MLP neurons of a small language model. Each row is named by its layer, matrix (up: input weights) and neuron, and shows model dimensions 0-255. Each number is 500 + 50 x the weight over its row's rms, rounded and kept within 0 to 999. Numbers have three digits each.
After each neuron's rows, "fires in" lists the words (lower case) most often at its 100 highest values on Wikipedia text that the model never trained on.

L6.up537:560586476535589478519513379478445530481466447584557531480559535523479444457491522374520570536482407509500469476501471499547373421484520567472473504414434433453452524515542500577515516448487450597492519490539520580522480639424442502616459477527557482518533538478522520485453615442569496499582449534489524436534620535436470482483473551468505437554576546468520539496561427547499546443510542508526501528429495519488493509377427474508478452417485557534510347500488530459507491513480592479450435555537516512504486535519433413486454500542551514570558517446497484491437512492489503449559382439435567621465540523568463470525491527583530512416491610431534550440488482403444556476538460515516444489530480502563482506530434529430446486461465520579535547529489524480532423414485493
fires in: "of", "such"

L4.up248:517492471496488549531440459484513522562395512508540454597514442509455442525477480522530481484436560549479545483532501583585572570442477450447484522483479549581540510514520498620440563488477546497397465494437478562472541439467532484463482463517587544437487417484567535474449458506447512458456504429502505377452492466439488374507419486590498450494492410490457415518464464418579461427499574487488529531516555535590518554431546477511476554403432486528548492516564517505435556495532491557371454523499524480486514558473488498528487483446570511428474451418538448447439451559487577480464494460432487519451464542551399546502359438469471357476523481427474480500428531462433500539505508575501587459541462554535454522518466488462514540515440519570350601550494397546415508535522488
fires in: "of", "in", "same", "following", "first", "previous"

L9.up799:508539486488421519364462515503407597496529614586572453507537556542483508411526551470441484543545485469454597498565533438502564378513474483473538533449563568573466459460505427472537494505560475479504519477494493493536440405398431487483437407419410575630430482553422420467518468472520553523458481520551393442471543507537472544485478518513493514486562510578547484440439523461483511430528507492497515589402544516561503521536550493543506591433520497488476437507472537510404532443557467451502466476492439540603574514481434518497527459438553437508491460522500553533490470487426481597492419414480548529566618515490555509537425535530476521507571587531492483506448440544550489508536496457471447501479494479595444574499481525530594466441458505550477530447583567469538459372433469
fires in: "by", "with", "to", "for"

L2.up461:465488466456466522566416518545529555496433426534455441467502475484510559487454528458566490494491560432478516436460533511542475539452431581506508566509495459577540599473473455484371492488573465608467392606526476474451537451586441441486507452534448452431489449500460545489438415513541508522534595507520567463554456498483461503455546511494487557510430533461558535469385473462490532496525456490526488431553466553496440501473459542570399489523515503541475493562500555421485552514441470507477565598544509445460505584506479538485403441491520579590484467581580413462438425421562524538471392567529612578480440473465541493582530551450461545513456474410606474510526489543486502473460524482513517400555516512559549565423489514519506617468533540572469443482449536598629517435511550
fires in: "an", "a", "sea", "one", "after"

L3.up289:520461438437511490430500473488551555520502470440523530522474508539520506501530523469490463478496464511500597543595464552548403489457582553430494493554482489463478419505494614533485523574496535499488441528467534524376527458512562473525573524505558466507532499418531467452479447441564514480483598502483575500470551600634462505466436474461437530511470497480564503536523480550548567605520590532478513471497543523578504511540541497485517578482551534499449412457538529618465486474459449588515440496455570480546466532522434408613547466452598445580411517547467502499405461530512523483548474550485463514441586580525394519537493402512535494579435444503416414444398516455516523493434533525527482394565579594576357506449497450472446480436549501423508457459489418516462549495483444
fires in: "world", "can", "would", "must", "may", "could"

L4.up719:469379509446502398545550449454447560496454483477557394505540439556414438547386531639521453421541488587455579549607508553513497519491530509454557534514560474501479489469467562517543448475529478488558619496454527490468510535521552532562553416454582524464537563531583490504580502447610482508505464456439491537553435524485495480566447450487552543529474564483419451444539465558487625425526562458426520478439559446509513590492490504555488504483525584568469458510508522527457519475494504554524438561510497471367506516503552481471452595527484546528535535568462597502542461527444474534563472456522474345460514522497550512458476523451495505464516481515546485533509479478429543504484543510566444601575461490465382460376453482409519487470509471428514520521384501531550445470577504
fires in: "and", "of", "with", "by"

L3.up215:537527519512554556540539465528505575573427463499496476521526512448520448537545618411549573436515559563488541490495547510490414547469552545480474547451578473606542481541425548472557444507423452467491533592461433484474522511409544518550492528452427543469519463486514555542579469412598453513553488435448534533449407431438544472551520458609443475488447608537503538450488555461518442466523589473414470477426656538535494519532507561460502467492483531524541603490489533405467623416431456466556496461569478483511479503522497480464488483453455484524434452480522522524521511550508499526515480532567549508540526529508480445577499549497463445508530555444546419438462446382420380452595489540602494461579498427582513455505492465428492530567492603517459403487541433483478463497441452
fires in: "of", "the", "de", "and", "to", "by"

L3.up349:469478453454500538475586503489540561504470504504515496458499498688479568543527409514509412460471493426541465534544542498535475483538490513586488456564477548403585487487450460420564472524488511497600511548531532436482547428454515452467452411439489557491498460529467532498575469492503457478481448523463496471511517506504505455490484477520583383437489526505586529502478492460492509430493437508644409497517451511519453562437543466598476486527527496460485565586540467451402493464570414584412476531523493449506583438510370563422577532558492483516615490528502511446515397516418474527546474427451548510543562540484615530493530559580407444530535543514493448498529555493569443484470534564569415458525568536536435457512575524571523554528538505507500465568387426507418414499513464
fires in: "by", "from", "to", "media", "similar"

L2.up614:498571539534501545448395480549463453446521416522491480549522425434527533465427519550539562522523489522520455474442477560507564607429560439547452557509537499555512550494495493606464535436405474526521505571526485481544531551471580543428560450492584467527503385500595526460467590487575472557479480561534518495441497468460577488548434501579536509413393515426448605533366646506487495483498499593546573483524448487491433451517582506550605468452547410448441534529501555505459484591482524492508620534437465433417464455458388580540482432492493505450440503522514517502492573532541512531486447530501490452481468438473436557533556474455448509441551450531550431523535474484488449429458559485502491530602576470493398469499548485446505494548467564449472455511518463430566544445489510
fires in: "of", "special", "minutes", "in", "lieutenant"

L6.up831:539519526531563511457388486495519567421416552548488415444510461502498554464559541511537517509535487452522502530454487475573582493462466476414558465507470585515399436436491554439603506417636487462488493496420486562456495381494452539593496548617375488495505487466581535505536518435545512521452532458524540475516589383400498561396451488509561481521563511592428488606477536493546486446497615516513526459455490536494528510478583545504570379461498531581442490454491452482499489460503506557509561442518502436484510475464573628586580424525461480488513519516535549491471507410606461499426479432417492525519491553471512517529453466469499565598499457528485511487502498499479495503621464469546418568575537472441474459565473468507481453431515498527491513570529476524509586447476539
fires in: "first", "to", "also", "second", "later", "previously"

L9.up351:508474524497466437452626485458449514590476513486506603551588511522509534491570518597459488503540449475544452465561414469554501566477508429538543515576493434510422545520474530451556498496541503547430519460485465494446496506530584553492483604532431443468454491532515492421519591501504514469489493595509455469465513459608538515520492504528627523450515539538483517489430436519512446484510580621537616482496488462495496515487571495493540401491396523446521572519513509482417522441458495472557366540583565458418515462535475418431454553501548486562524465575457536547522537437548548503506482525549558592378483530417519480435457442533428519476452569474463530371527414536508498508443495522483511495595472477575486546591488456541534515426449385555440575447457460458525420539454436
fires in: "of", "a", "for", "in", "to", "is"

L8.up26:498457506499579506429470493603538516492564537463449476511524469494495509539463490450491587444534519478544514498473453453492576446474425574523589524536508556468421412538586532503525436536488513511529467502465519525490528410492449542500565438545516493466542572472584581433511581422486440372463588497603519436375467541447523595424477455579474532632423532534547407569501460452520470489482472546509556468521522567472531573591570539431471459517431605523555543423521493495567530397564501448507551475505458522504521497434506460367490463465475466488478454462496495506378475544476478435535497541537517491522504529510491495523510567536466600501483479481493541479518503511486577503478519626459481478489507407466510424416495571608462555453535536533470603456513579439408389533553482
fires in: "to", "not", "t", "may", "will"

L4.up178:483425505570449527426487518401578550579511450528491520477384534557546530440483509512527520488464483434430532495451584498505494473605494487544500588464451597554471498383464427491563410493469486480451492467538557450540422473499479454555423435505608529511530449544482473500559582416630473432511501589420459544542492514481481500540483624501476500489574550492562635602415582475505561557448482471499484436463480463430526482531490553472499437441478496598500567481458472494520512568448442487399519509499533559459449458579528542492427537497451513491499470486594452556442551527530516490544445547428522546500468577446567513595549543534505533475426533573532445463368536502566484443493556496554539496550451488442575532514598479521523498531368516543449485486566506531477474501536522
fires in: "an"

L8.up200:495471523499519471557446497424490580504512531577485438430600465444527621505492489430518567537539539422469474480508528471536560470569480437456393519578449520595449499525515440520451494452453501401508496449535590468461483579570410448484448525583414461402442520549470502501498584494539481544543509445463569428477547438563571491597507517471511463582524497487512500559472511541548536451443493554501528484538471540445512427617506476521458429511551554495500489499424537601542546507457513503397520452508586522443479482550462635516508514461464498576437473487512463419513522532540513487452417529478584539486617456395531543515564463452468507384488439499492448517512577473569413474537587375553542463509528532522434515469584452540468535511469469509422501460508627469550537452562503
fires in: "an"

L8.up762:451462548553549516480548568487497542552554534509380620489562540458507508549510463421431502461460435448503546518516488459521486524533477454541543566461472512523480469484547533505555438587503473551457475482561491453496529524587501470460498542573543482477442462459437423528521438508574520574496486416415462429507414445558466535494560567404499427414519409500504494493481474423455499389435446430424617531534475526511451474566574485518486509463616441666469468483524526407407579501509516571438424530540485486579460561449573466613382490543515406466484493513415475582493451473523474537609458540528542589524480469563514457563530514528401470395454470536555515472515534536433481485478424569471528480477483551604467550569489487548512479495578519498487500524535480503477458494505527
fires in: "to", "for", "by", "height", "throughout", "through"

L3.up849:486511500457483580532530512554451641533556507444566524445544488423458479484456505455481639470532606513531599513519489480485558458519533489526475470505509487518536526496511459493525528483465489516499543555521424445477468472533378499549455531469565528463521548498491523453532488470506419426508524467484549515556553521465495461493455577419529463467462463514546437472494528392572566363595526427511542499507456495493410496418466481512465434564532538486541497471505537458383514494476557506433533496544461385527484530445589477488431528588533597482445345530487523476514561511443413602525491554468497544535506532494547565444388484510488478365450531547475472497595604473564553464475465527516607480574524465541525536531553547506585491436501456558459626450555508500548388445495560
fires in: "under", "over", "outside", "with", "abandoned"

L6.up275:529546534476545457551571456489479499582503439519481501550465427470495491490533466472434499480475535496484468439620460485429374466519520564479464495561457497581500471573503500404462550516464468503443528570448537493607555568592547501538439443443586434545441519484517467408543473520389498391569443529459489414591406530516499532543385541490569501524510606480438506527531482438569437495508538487514560429495487462503473527423567464480461480542546529476473513425508438441394590408527449553507406519535431416526548459534522425495545523477520397485493406520475619501501462516527505613538499459501541483494525521553619462557474582433505519525522443513488485496446466468562519490398486566532581583560511495502492512564490490429481571508512550443537493468536494449517531408489619
fires in: "to", "of", "under", "on", "than"

L9.up794:479441554500478536434516424445504572548416576509483369591500482555481494550547518547474403490478587518438464520517440497438496569505503515408520474534442483496450512545453468427421542457514460518383642528533476433503464543573511472477665520509434497463532480544486434462555545401498490540543443506508479472511566490555496502421517510482516460449437516531479447506501469513550557415524522449492546481554525561546420561501503518573503385474576448513566524528495525436378476441589451512489521524399518441585507497501517533528441484453443527568495485457512534575455504532545467464427502469517525438415536539309519505483559532486495481441525557528562481552446494512465490475539475424558593562562513495611543564468535506473573541488539482586501568451505531573501492475600559
fires in: "and", "as", "with", "to", "for", "of"

L6.up80:410494532569537450516407519528474503542537515572570548446508532373448496487486463468538496583500555413480466579465439500486474506570506493563541489509622461525495480495570491536461498512452420528527559584444458449496557545487493540546528540507589489386506442367497503490573555444613486510437495431540398380549525346432488406479516434582472526423440499410553606508513485543441513515553544539533518441510507511544494419457509427547460496580496492506511530620576494383503521596540458477413433520490422461423474482506455472497504536534400473490559388510481483534450501531475490451552560532469474453555598495490522509489465525560499507508512465487420529558538494528544517529514477569549533496504530503536518543516474479449537535562466501558476623491485497593555449565472452
fires in: "on", "of", "in", "a", "within"

L6.up937:440463599459513561490494456399563449436571483580433409531499592461477519441459518529517478525578553529548455504539492395471458502601544537462484490474501527477474513566463543459541543468458605537489541556438500443559457505542512429513537484554477467537450512477511466461506367517435497599599443471510552555542455428565522531563549538549537525537469544496575456544445474514459442600500541541503461463485502463522510553519479504541494469493544442517429452629443458465445454488478546539536397548491453461502429422444509478463529528602496507569504446521470460554518484492449532452470439537594462422370459467522547538488424514442460631383515559567530501429437590478553529580464502484509403529486592493524492491507460467469564505469506440475479533472463592454421536582575590
fires in: "and", "or"

L3.up413:587537554433551452465546595541508419505537398516421483489560513502548594501529451420555464513470517565415515562606435659384484505508585438477473612463525488469580584418431489508399421438595480565490538441514446543504554456532571449460461536518546501537489516482530426413493482446412494496479591482457513522533461528502545488470363475557542446604485458522502506496568480437440494571559509547573551517609488581429456502520514435433423500416507475467550500502497384447547475452493440546465539454484516400500541561484474567438473568480509490482513481571620474554464517486561457500483515518501451503479434554548504489514496452470487474474588409495536503553444524437537426507516423480572504550498536506535515550543468593449485464529515496556476499535519494481485502509452491
fires in: "on"

L9.up45:488544464447523478490525492418491526414471497477484576509529502469524466569539429565555456608638527479486411555473511504596510438498459456477460474462428425491489474529442433510506489483471454420526534456505491507462465492621578478531540515532498568378514531577488442409421486446539416484561535543470518537514555479512522599554480519508580397508530484547568449511433397487505435517592469645515564575588393496484435460536491458547504511541488512483503545477570461498451587541501507502540461466510441470434527503490525500569559480509585506495545493508410642495559492541482523442504459494506474444519477472482518512543569454578571551551508524483461485456527529538482607627430439506543485569446418516516429505526432594470467542464479587534419487540571495474392450519459430
fires in: "in", "via"

L9.up170:490451479574516479524496502483483563487450586558432481471533477503457619544462528578522481494503457421461471504492452585475579494608503509503416560552546420552533447561465477446447565482562455596445503412507470484454499504620502531527397497599468476534525566470493490492414544457405489482377536600546503539477494453571516518479545518396526481497576545420521447496437471568548508580438497483545454479569544498458536479523492492496620490492575545530488494503556502427512463583413540599507464497533398512500470447487478544479430467443484543547503446501465446493496441481491421476457485539541510460448514548487654543696522489492431467483521473522558515541451533459546538462509517450511514561559477522562454380466532500454525518407506535578603413507455536467540500535540488
fires in: "an", "13", "31"

L2.up49:423472391510570468518563528567499445469446425420556435526519479475499443481565475535555478517490510477521498467506611601515525527532513507583575440500548451451421534454457460511574575489578507510527623533539451490523469531534603459521452527420526508436552558576551496463494435541421473490504454556492562525477382387492508531477450568573522431520496428507514592534426493443509485598559534377556474511531477467556561513444532546598449613524472445545511549524473501510479551538525596538477557429522463534496432484455503482539510471429500477473515553476534540425400475523512465430453523465392472525435539401531428521484449439503509525527496576528450483571446522627498527601506456468476535479470455433459535490586478445480558457458495526541375603457477541523553537488512500
fires in: "he", "she", "shells"

L2.up364:528332473482449518491497538498495450488485437330471451550489556490467536477495511447443461496402515458519581484541472544557525426514493543495506420539491482578566561498406460490561525546486415389524526418440474469550461509500537474457474536498546424538501568546472461434406586505484408481512465443569482580485498515525578442511514593596614420543577473496546547469463523561544436584532621490476500544436561594563524475495531478464527481468441544486505531423485578524431491512474463447561462521519412536495429423454579498522526616532541496436475461528473506426477462517524462551525470535587507452557515445533564420498430446536547470549522472545558478531534467509496442559498518471461554524575395536516485442463556524524566478447501509465448567469516529416506427485625507
fires in: "of", "for", "by", "at", "along", "with"

L4.up56:476447546482510446399484462527491573393434511506522586473507509492490600534549475510539453513614596604577515523570480562539430420532570522517459488515455529454500467426543457550492457492390455501424482557485495506415508426449502476502537473442554508517499548468522548486438521418489504470459454514589468560526526543577520590526439447578638438510476517422371561550541533517493580466554459548549527522438506451523482461598465408476456478601495469528517518518580529446452549479581588462451412510515510464559488480460468514427436501451516520555432390605490504477564477563475485485508528426542498533537516498545498536614493496483523533431499519489415582508486578430510589566544545483502505427482441423488459503385471531444498533436471526520383520523460472565516448444511506
fires in: "on", "in", "constitution"

L6.up163:540504505506503461554607594461395619444477521449545518507532461408626554541479475530413552468520493455595580455493503450476528528503511526452545569609487543498466507592533448487572500640580432458481622532493441452551491420557522480522441562573487438585469521463575471545508448460509538334519478511528450496569448511559479560553519473515573494500497448453493476609529449446491548510540507403573460572543449471506451506529488424503529486539436537520492548479463509539519523546467437511512390522433422419506455476438493441520388466531441469468409449529458500485488475496574547448558464440443604498598534567444558467466531479494565525536562511513485437392454481511523455525459477517473478512465535456527452474510519551567509541520518481524486533465500463586530556547592494
fires in: "to", "after", "before", "for"

L2.up743:478515516546479499423554499448469514520573510494466499514449518524488523409572477396426386485530412525487544475543424417484431549505465533458356436485513556552528531488527525577512498544449493460441594511577512481457473609566425575392626421475564468522532541458523477495512453474446535512496543521479518505504500479635539474444527419577454476422525523500489462458522509549506445491542470564563422479464452482584451494513550536461407490441483472613541523540465403581496436479411529542503477525476450538470455524460435503462598498397463517516493564522472533542505480534488423547543482505511530457494432473489554557478548419536426494537563517372446394538598473590556468556543457539487450503594457420465463504556574547463519454470511509502602507508532489531589540518454439
fires in: "of", "prime", "clade"

L6.up475:460534531525530530472485448487465497562450569560555495442504545539431378426469490554499514478556513577514499508485598512457558424498557393463385516506410491579496450365482489525475529507522493554398473579462509534576578450452545515460572532451557494546540482489583545461578471491502513530488441507509484504549384480552383534491460403516512554543496583501499504476442501529547466511511497505585525383534520479575371482471505457430534447499527510541466523471544429457536523467516488319529516439506426517431529464511559454467453454406441457531466480414467473593589450574490502435545433526572448482489513642559524527495489500518533457419548558517496479516457540429467457410465525494541470574416501493504498502552391509481528485481479527549460487526494468514497598556456571
fires in: "to", "the", "of", "and"

L9.up937:454565478477496532526411451542493574559601509496514559530488499506511507453563521549525486564614518505544467515439513538456508465530474339537486511546426455524438503558600442419369520550499521474390485484597531476568402470473479526509485561567547552431505533539429449425462475472521450512579546547396518362524450519467461542531467462476450473537439547457445463559458479508582480457500559510526422505465556511523482410474507452544560457543538558567516455426484514448441505505396431463523558433487481490506567443520550527577504487473556490537570507461510479454482405515518472514402478528435515457555448465491501551512548517497487583527525500623443528556440458587573530540590471446403491495523546525543506476525422470549563489484439557574544551602462503476525491496529358
fires in: "was", "as", "is", "became", "came", "originally"

L9.up657:543447445536477495527599580476566563494559534512535515437459558422504477570506481517448446554518560567528423503599520415486558577564436464491433514450492438533500485435578415461426466468557449500448602461483505504510380503596465435506509470525519478459497534560449538440485434535488582420499513552497563544446542506569494600563501527471445591604412493473587544501509541557532526469527544506418472490592528410471452398480528493547557534498489475552456492376491424523614492549522480538485513489550511500419478417480456541427556446492523531467443481467591458388539484523558552491528458522526542489493443513476492532544560505439485520543555514496524550578576502464587574498564596445498423433583418518505516404492449474484574575431449485482422527460486511495576487464496466
fires in: "an"

L6.up609:526510544540504457507465503482470486663402407475504445494559545528443364562453531494570492530505522511510539506523441537622524437432466448468543433477482470538503509507579510576449584585514453566596504519486443509535517501467531440455560555474513535471496339419415485520561538494518432470512516439561556432445477513523548533511519434547513548538443463446499530537419517495623406541495590565489497484473625585571497457499576530541530585440431455485493557513497540494471459497486441476490447518572494533440540511483524435511509465479575519491538509589466523428546482584552438501586459457460516571463554512465434538597439517572476547616557563492511473543478481459476519423466518499564512566582493446501466493429561516433553486550452551482455556505547454570502447566415517
fires in: "of", "and", "for", "to", "in"

L2.up523:413574511468551519568482520566501434474534340528589550448483547477512482467453485498579516475580522466523511469567512587501527411556524496442512396484504457556446532533531541531490557546425499527440461477551410528527559593569630531433464494441468495484528550476530519465535501556555490554563529527471463453548537450450447493439468483525591461532487466421500534515530421552512438425411450504471455570414456612573391528486450494564515544464489430433526476522493498470473433505520420586507608482544519485445437456578418467551522479451490397590488495492492504470436493480482555493505378582481504427574553443512457469472489600482524520512554554485483573520550443529541503457604584436439476505450457455587439490488482485460493512526452473507522464626407470556521511447490543
fires in: "of", "video", "studio", "single", "such", "episodes"

L2.up114:508474452450509532414397528386477495560472393585502583461523575522519530433464516580501537501615576444462482504507566550488385543528472529456538454478447614558457462491478510506496535484514489491488446471614453524461492497504495445475484503581494542449522468510482526433467461413575495544511493560487557631595418481458479582520492565465441506511463622390446484501520582527502565455416548431487482375530460451445533563405459594493522482407510515428479405546499379436484535551525551613445501531466526475415465442559522536493488539509430466481481535515512456473493389433578461567414440536553541533489515533455466548514534519524444514548457451510500481518494603588522546525495550492511524548481493464512517502426503413523543537513458489574571545434477506483491466544476544
fires in: "an"

L3.up344:472496518459421445460519441452455437472491486529478489484512542364480489478460564450469465431430431508584414542507617449476474443528537452446477552489489497439560533459547549470557522458550529409462498551527405475519512533556442425443482474522491476453453543492463512501408527530467494469510478484531511526437570517533501541555502421557488487523467544465573533563542520465575503526623510443587512435588395487418540518474543431480530572538458520494469524539466491451457536472457481546549508503552354452450524563412543579552516448488472521512477484530627564454414452574531521443472442521429505522514445460586529537365453461514490501527447487508486509538437500496471487489489478481423450544641483551541484520597362548419446573498545534561518466533486447618581518401508445
fires in: "he", "well", "ever", "she"

L2.up796:560523507547441491412418518485488559503514484505528483523503509545544487553408491387443500508442532602474489509410482529494476643508551424561488532515526478548502512534458520432478552469398475394569531532462486522554435480407550518522497543497485548515470480460563471421565547531464491463475479512525508474518573442442556500463505490416547499492469609586607571498434462544558553459412492621531500490445492469472500446515483571530493528490498419560527402509460481469477464447463565412505551529437576515509412561450478520489570420534469412511552533485546491521489557500454504473462385610551532469504465513455494551452499471439606496397517619459432497482519456471479563579478401529500519536621432468476414496506534514476546620473537562567564525481548459528570569500423554
fires in: "all", "other", "these", "of", "several", "those"

L3.up165:486515534455449478502491486557498539520491486547471572444484476525481523466541513420555501510585396495467501480634408515462446549521484578451576511525519448476444531549516463523458441507530544484517555468529513512542544524502518514440499520542624461515525511447490412503483495456478495483482505473515475601499517402491491587525430466564444449468477397513519557575425455556504481450468511514594525585519572448382461580487623455463361394465485473480464545539572452416454440538454404543424473461453479590542574505448487510589436537534522488473456470529494463530463469622522358506446519551527492537462512608535532488519577438587555570474496500480561525435531548614475526534519468528452508491494471511516480630539447511573469509483413457472421481553539477538512485494424614
fires in: "on", "streaming"

L3.up312:512542533434481457475465482478522496414523480487384459587443571450480512599526497443533599421523528546453510501438549531580509494506424481428545545515536536597483522525459610514569472538545567467514485495556552519488584483561512480503475474574509489505471402466521487531564480472542517492499469454461490534341428441514436460520556462461515505495504499594438578535471475474558460605509517365433547455480462557502559431485509475469552499497504538457455499533482422566486509507481503498529510535489510379538548533581509545512492549427483436434485502495623514437623453493517493442602480506477493447449418466487458520397382443492578561494533445586477474570493523551525508501601523453549569458521543497487499462510572431598537463486458538525541570572385426475448517628482504
fires in: "first", "york", "life", "largest", "second"

L6.up257:471474486547559589543460505521545432521518518488482497430466403534539581488613472527447463434472535481442522475545421504489504574470533447512486512447458497574370521491538494549548494619532413432465522537499540393528468623522516582449508456539615502458471521532601539459557489498467528508588559500475565459522429437545482545499472570576459430548466512531526575508451503551460451470454548521476547555559484524498465446569553466540447499516515464454492470504538416481385520423430406509505559538422591501463472483416374451482588499523425547554558437498494566422584425579480381505458467473565494499541534557470490432547435514542551492516547501584514383517483526461526561528434476506497471491485513508546422429519541588458491454486538570589430507520492542468439526577504521
fires in: "of", "similar", "in", "the"

L6.up773:479560501469484515524464443416410492523409566507556498416535513442478445504484475460508539464460575525496546632485530508536465458433478574478483441572550507535571532500610514533509480583507331427495490559451588494533503481537489513505445547466510590413567470468424536420424558422458406478517533518450548414511499505512512491525507462451530449512534516543530508506473490502618478495609540595433553506440594559554506482460483462570547442565478501501534503534536485483451530520537441544460549544430452567521493435420564554401511552551575409469364443494578546485460509533436433518553428509517460531540456528533453452554551435524449364467488565450450486487392551453486463558513479489441499506477488404514437463542564507513529566476527500542450579439523557464539465443523488
fires in: "with", "in"

L4.up412:471560482434507516430521483478508443480466452483540536532478440485456461410442564475525497422622516514566533593503548449556457562448533540521528485478514535500500527549498496440488512481497554567419464486522449370358514488509573537428584458479469482537588479396531512472582552455525560403518460502545574388546531576522566541441482505538435504566477434471505480594545480555514413566509539419517509463523481546584517498512545472549414476499569605483474424445512490479505435534528548535486495432542551481513505421486444489471520480438590409497459435533463501428430479467522570529460558543509491568482524579472553496482492506587513418523497377501441428422512565601453405498572501503469530457492564501552418460535431505527495603512520467493516509503599402487435507447392528
fires in: "to", "will", "can", "would", "may", "canadian"

L4.up60:449502420501490535466506562496555545497532501487443518494503545455419566615546509532567445503469546512591502585593538592490479421572568466453455377532445467455558402529468526516524455568467535505446540522493543465503457462559456422524424522517508549461525436487567488482411567480575451474461442471523454435498535464498455531480485470572526413527467649533451459477534512488534568462508495549531470464441419472491426485460561462558459494545484486570436554514584492484430573455464521538466397507519556505475519444537567456510480477426531536593513478469625474439444521622397583553469435551502487537554439543460562614388515455525451463471543455466499556487554436593473556567589463521458455542527448519449481586488470505505476515429534472493394560477453545540490460505574517
fires in: "in", "to"

L8.up878:564495522467532544533451462486441590534544502499467598508480497471557497515454492524432467491549572422465520492565428438494460505543460498499492473506562508490543434528476418500442540555463554530398523560430563417483597562488486464475490529482485463547481463475541430450501447486476491443469425557473453415500509620567471436493505551492401495403531490486500495545559493528562466390534475507502451482444465504559538507485496513491509529492566587419527553488642445439425503418485527416497488518485421547426532557464527521439506570530532409518540475509441431523472458540565362535591473491516586502453573525540533558537486422491416528484488509526440602533370546579423586454467584533504544612539413458506457496567521565502497575549565560522536454493574583497542420484431542
fires in: "for", "than", "during", "dorstenia", "after"

L2.up219:374563577431577486417509533512506450519485458506519587627460484481475486546551615533566515496531476490521567587523491517521441466446526563464585412546547578544550405528535451431564506491519442541463447546524492434464467483524543476401533516528559503524601540482427553437506488526539477440552463541512523411521545527568580499490490480504511470483497459510568570526512518470519484529426457525498526614456505566567490469521592533443479481527567478444488404437498407575487520594665410542482553452503529555541501498426499506507508501541495538567478410607428500452494426440542528480556568634501579475512449479449524487493514493445471403486417414466475467509400477438519515536542540582489399446526503472582434508562534495507499492524517478499510525420499521531396503535515516
fires in: "to", "would", "will", "may", "could", "did"

L6.up857:587493556500565592447484545433595629509448494466460541458536511466509633550473509482546489470516569496451508496492471455451558514531468406464490463507513531559520547498463518469448443531539598482405501473597472484493498471556467502465445474591486481468499443540413472558473456554517408409443538523586475524513484468414543534545386471517448578583485567479474587493423572501521470557465596529553486448467528430432464545498498471545442427446575478497460473540441409437546459517571538485490509569479447400407461504574476585537518537529466514503551526464515496479463472431564425509446449525507495524476498566475457547522526532473503431544544430572481476489471486630590469516504576469425460450504489456543596391416538516537539606565458491543564519590558487523570500538435440
fires in: "an"

L4.up576:417516457543456578495523443534481605535443512483556578459499548554493470548500467559492506472609483475485496472560503533518514498554497446482497467519571592418519520500484455437476578448459464477382552541544548455489463427498462488611435499676487532391524550490493546517533380399437557474508492503547497458493539401458503501470432482497491557553447539451541515535510484490483418546539512443435603488550430606588518398488408406561499473522495456443542453479445449481437555560455571554472462525541499486460478507434552558605523504534473534475465528474517450443448464453526427552469552517485493408504527470540489522428488497546525531457531490550596446429514460601504419474511525441348534476491521523461452462518604564591498525499455518528554549544455527452393501506508470
fires in: "as"

L6.up690:550446486482440505425509477540393536489532481495425469478561474429529581556437439456560481536425503489464432480520495519472469478478606452534465523439474493532543496526575462440542556503531468510482481530499486508491437441450561513565472564502587517468401505469596542485575483497535537477540541552469576518454482490575575481485509458385492479483553585606515565529446456470497454553488421473480671504542536478459409597430483539543574471565536535521495478569487484409535501428567467487399447524437481553431590554407484471395494436481532518499509439563527533512466488469500466608551544494461510425433555447516516588509414440429498489420542426462523385488481558585494550521499457516466443499541470451575468513560457552492546445480532633479509530509518600516479508485603566
fires in: "as", "of", "to", "together", "among", "because"